Part of a small language model's weights: MLP 2560 squared ReLU.
MLP neurons of a small language model. Each row is named by its layer, matrix (up: input weights) and neuron, and shows model dimensions 245-340. Each number is 128 + 24 x the weight over its row's rms, rounded and kept within 0 to 255. Numbers have three digits each.
A block is one neuron, or neurons of one layer that tend to fire together. After each block is what it responds to, as a language model described it from the Wikipedia text at the highest values.

L3.up112:164134121141130108127091154124133141139142120194115143085134121119142138124109177086146149173124133124117121156125088140123085115117130090087163142098171119119122151114116131109122135120124145103135102142145142135137109187133118139105110140158101111113118130121141122141154140108105092117
L3.up668:137147158115094142156119142111140157083152107161167176145155118095122151149164166122148120127113086096085128149100123106126110155168132164077187119147154101110105133133124129136127146137157166129113135149081107135137134129097113109115121100123117112157135165104140147117124142106102152118
L3.up844:113145144151093125127155113110131153135144140143152163154127092110197151172122234124116099109095163144129098110158122111133149152161136157136161149130153126126143117136105107113150168160118096102117122130112112160195112129107082107115119127148071095170147079135153128129137170132122144123
L3.up976:114134143147179135123118149094123106106129134141162134106161123117151136134131157132120129113145127142138099115161116102132125140168120137123129100160097136126146141161073162100079126151151140147135154121102104096100148120138103124093092125122162116143129148127137153130130138158134107124
L3.up1228:147108132085155116130124145074090165163127149102117136125148130102106151128116174100136132135170112176115097120095100144118151138135122105097105100129160139125132115111155158140148146138141162140182113113096122130166169118076151192149095120092074112143137185147096180113090128132070123153
L3.up1350:161145119087149101117093162134150110086114187127185149158101106121147151164124119081079110162158117132114140131133062107117120196127148136098168144138137141128156080137107107122117068176154137104139164107072153143112147095094109097110125129103137138118148170105086094138112144134111135135
L3.up1427:142146124118118120130141112122128094168145159128147137143134120111118112155130133151062122093132177135133126158100141151130093111134133120113124164120166084114180099118136112115175152153169146149145131150123157108144105128099128100114134127097093136152101151110145148151074143112107133115
L3.up1664:174122098147091092123107134126156140149126143127145155143144135162131170140141141145090115120120113152163143138140105169183168146102147146173101155094121138116147142129135164086168189151158134155151136154136125100139090112123132102124096116144150102148144156112139150120096149102101137170
L3.up1799:115125165162135089115132121115115091122110154149133139116151114097110137106148100106095157137103133133111140113100146077171105121135142088140121118121106092115152129142100108120125151163107153085125110121087138136102051082093113131111144120139091112180121144120138138163165124127139150112
L3.up1857:132137130203127135101127162121100128123168132146116160118092129117102138128150117113121119138169105154110097138143140136098107146148102096120134129129106172150114146152136128113175168170100118137104146129059116126159130101126122146098113117072110099146120125108125138123148128143183118099
L3.up1875:117105116143131109114168112134147135104192175125128129167128090102175135161113145141148113126141121166101115103132142119148114179081147117167146112111151103134109149133134110110190152141143133096151112154151158143149156107131122126096123133074142120131157118130092160168063094144086154088
L3.up2009:151100175106134142130131118112116130170123180119141140169120136145157128088146159108081141134130131157105078071121123105145118172148159124137145114113159120112150146138176158122133139173147119135162179122127076097128108119129140117078121110143156050163127137171117129136132120135143155130
L3.up2024:148087121121147129174162109129143174086155152083109158123151124106185134152151130141153124146138135132109125097142091119104074159137070100169163161098144062129173149124137099131110145147117157136125095088159085103075097144138145133100130129136138094185145119085080104150143056116105111121
L3.up2162:136148169188090162107152129151109121107107150149128154103135152111122111159103152115093175104153159136117107162149111096140131144150142152138106132139156123138141135148140149127166183154123134091207162135142168143161141149145120115105126122112117109151135138117106123161116122135129129189
L3.up2380:114119109126104160108146134130117164121147127137113134120156103154105118130119145114110133140144165148138118111126119136137127132133094149132133150129103129096118149149132147092115141162143144115135156118128121124144135141132143142118116102123064129110169126164112159160077149130072134109
L3.up2389:159154127173119137085101142126112101128178140158132154119119096126151124128146169131118150161188132115134143111114095142119076142118103149119148113136173090124125133153115117142141154144161153105126126134138149104161113132082143102112150098142137172120135150134136101140134122130128157138
Description: Word-final subword completions. Final subword piece that completes a multi-token noun, typically right before punctuation or of/and, e.g. upke-ep, find-er, gr-ille.

L3.up19:115162115103114129098125140135120116117129125124126125118128149144152100113148159115135098121070139124121085103174137149123117153125147081141114139105108121128107127144130126153174143123084113123124166086124118130106148143141138123108159096153148097135169106121102115099155097133136124145
L3.up280:117100173154149153159122142126135113122103128094157126128094144093120134084124112152080093154165120150144133128171092143138134129087111149130131112130128163102117175148113140152139131114114137140112120147112138126111124117096121093104138101111066138117128123128157097102117165122098130129
L3.up485:133159154126074141112121106127161150121120141161135126121125154113121133106107111108153119123118142138133121130148145098122096138149152114106116135128114160112118087087152156137130128128139143097152123126134130108089135121126172114082093085137125120138106124088125133143137114159081120140
L3.up761:123113156100116126164189104148114176127123161145123114115120185116171129103154129116176126130141116142133071127157096089076123108177130117138130124108136135101130172154162112102124102134099113073101131135098115092157096134117098152133143117146154153161159128070106166125108109122099137118
L3.up1131:123108172151141105098113083088124112116097142126062169130170160101139118126104147151151177153150153112103104139137161158119134188111184116130096098123081116124146126115095141097154088115142111068124130142107164121158149121113090131108112123132113148106122111114139128118128119105143107098
L3.up1303:174077135132173148170101122102140119137169150090108156076149155131140095123132108176164147128128176141149130109176132129164134124095096114129142096126146105135090128159123111130123120117084112177148130134154138099141141136153112118139150141151146149114145154133145174100080123120112103118
L3.up1525:138158127143169101109145124121144123111118079162127119139112108118109117126117109107148122145110126149126144133132125160111116100154152142099092109108145103163103128179173160144111128127101150114098128112112128119102177144105137086154155113131151140095164137093125108118134138096172086172
L3.up1532:110118132125146135124103151116075122120095131114128124098153130081102121157148125130151149142111135162132080138108131141127144115120136110151133153120163133168167088086110094152149141127141128157105134139119111180134146150098119109106134080103109098160130100119166139120148130159116108095
L3.up1651:128198105069116163140139159129150141107117130126132120145101137116146133123145132125108129124133132108128100147164125153114105107112161118189106140137127120115129107113078124154145084101093125140151091140131135099081113124091126135119128079153088155091153124179161127109090137146119115153
L3.up1685:178101094064145095087139136113132125173132136100138144108144157112144146159144140119135135105135113101180151120160127140122091135104106135102117115117134155100131116141136121142142117078086153126127136178145169170118092122158166145139140106130133126098083110133117139155140138160110116096
L3.up1868:099120109083133116095108129092129087155098093121115149134171113104147134136173105096117124175157118137105122108129089080101119141154145146145176133096134127096145151106142154109111138105128124157109157116119108138132163129122111127130186134188187182150137149122132127087142083130125120119
L3.up1981:142112128109107124120144132127152109108087163124161144163131126135160117130168135152118124139127141133130100148077092149092112121103158094095068122118153104107156097148115145124131136079137101075115172148151099121117175142123146115111151111132133157132173084130119141167175117139120133109
L3.up2090:127123095100111119128111141141159079120113115103133151114105182136111120137159174125099134135130131143103114105161101149127110168139130123112098113135096128089138127139112101076131160140141109093140119116136130126133168089095110082123093152110137148113108154101165147087103094104128092128
L3.up2178:150103138121143109133133137154126106139149125193107129153087120118145083114144099144137139106157150132105164128125122120121134142136131134091115161114151121165095112150093130107081135123134135128129127126123109127131129133140160060101130139134124114096188125096161124119152152124130133104
L3.up2254:170127131136151123125102149148095118088113161146129147155129160134133115174167172088129126156139168115114117122145136173121163120125112095147145146115111123132134113142103113124112126115159103082090167132157074114144125139075181175139152104136172169157145156087141089123153155118129103115
L3.up2292:107136159095139111155139120096157104146145099158111123127126123115097119137134164132171108149147136099128093090147136106114190125098137087138145158131141109122101103137126134114114116100104064119149108157151173161130105129087121096134071154135095125110110127123155135146118122155136135125
Description: Wiki table cell boundaries. Cell separators, row-ending pipes and small numbers in Wikipedia tables, mostly sports league standings and election results, e.g. | 5 |, 55 |.

L2.up580:099145137133110128135123137116122107142125140108080126110130139161155154133147156149164113123134105073115111100129102125122141094180115142160135109118102091131083144174129137158119169128123156113141202153118091154137109132136153159123145142170153146120128099148109139136100110122132111118
L2.up707:143145132144143145071112108124186149091135134152129130080139136175143132153161146149131117119133156138106098121139143117167136128127135084071111126100150080081125130107132175127129112092145115111116153153137157165154112135135063092139147089147130137168109127158102156149115155107150144136
L2.up1703:133129097128148120152113115103142111151104139128175161089153107156120109145126140121137112113134092117135105140130110146116143160138111115130156138158139120098155124164161115138082156156080114115108145125124118123117117095096114184168148159108164132147182145125155181086177146100113095141
L2.up2407:150142095129127117135154135125169135105130132138146142140120105138130158126097141154144137182121147121134127150153099128084098129068138112127137145113140125137104120137147135090108087110133113094138139093148143139100124120093150139118118140151104139114172157107077142090144174107144116153
Description: Sports table cells and season dashes. Fires inside sports statistics tables, on the space before the points cell after a team name and on the en dash in season years (1950–51, 2023–24).

L2.up630:123156140132126116156088149143111101091147127151116129177124135130119180148127123132094150147105090120142136147159110138160106145145146134125105110140128120082113086133169163102139164106159119109121111105090133091122132120162112086137118107138113132098111117135121129141107123077104139091
L2.up1202:126127132114162130075129173106116127119084102145153123156112113172102088138124099146122152117142127117144113143143105141120094140155105122134135134127132118134146115120102126110143100167133088129128126108134091136150115145121083136130117108130100124161148145133126101144139126139151132145
L2.up1592:123143111137179143120094160132145129126148132170124095136141137127147118147143158078134132114140122120121117134117104137141135118102125137131127142122148107131080106153091149105133125139127101131144085083157090125097146189139100145111134098133151147121121149148134155154137147093115106085
L2.up1658:120128114109123130101100152147114166125134163101132147137171091112103143126138111137124180113146125141144178161093081111146099136156092129071112170150144114147145130124101151131136146173128168144122106114114107129197118149097123126112088126090123126131126116123105150106121113151130145160
Description: Noun-completing suffixes. Final word-piece that completes a common noun, often an agent or person suffix, mid-sentence in varied prose, e.g. outdoors-man, hang-ar, anesthet-ist, off-enders.

L4.up2287:156155136178107145134131105171130113133154168149102166139101135116138117126086152141106060118098133103114103095103123128141116107116128157115097097133102092158115171128116171132154111159111127104129108151110145134184134158131121127097153123120152094129179110157150141171091121143127111140
Description: Compound-noun completions. Final piece of a multi-token noun or noun phrase, often a suffix closing a compound, such as offens-ives, hom-ologue, mid-field, anti-commun-ist.

L4.up1847:148103083110132105142124123161123135135091119147153102166181130130180143151149154105138127143079143139154117098157113149108203101098142104165132118113158134120124089130106114120178104126135132106123112136082129104126140094129143138115122141131124127097097121097102109114142143108116120139
Description: Separator before number value. Cell separators and similar links after a name or entry in sports, election and chart tables, just before the numeric statistic, e.g. "Team | 4", "worth", "with 1,555".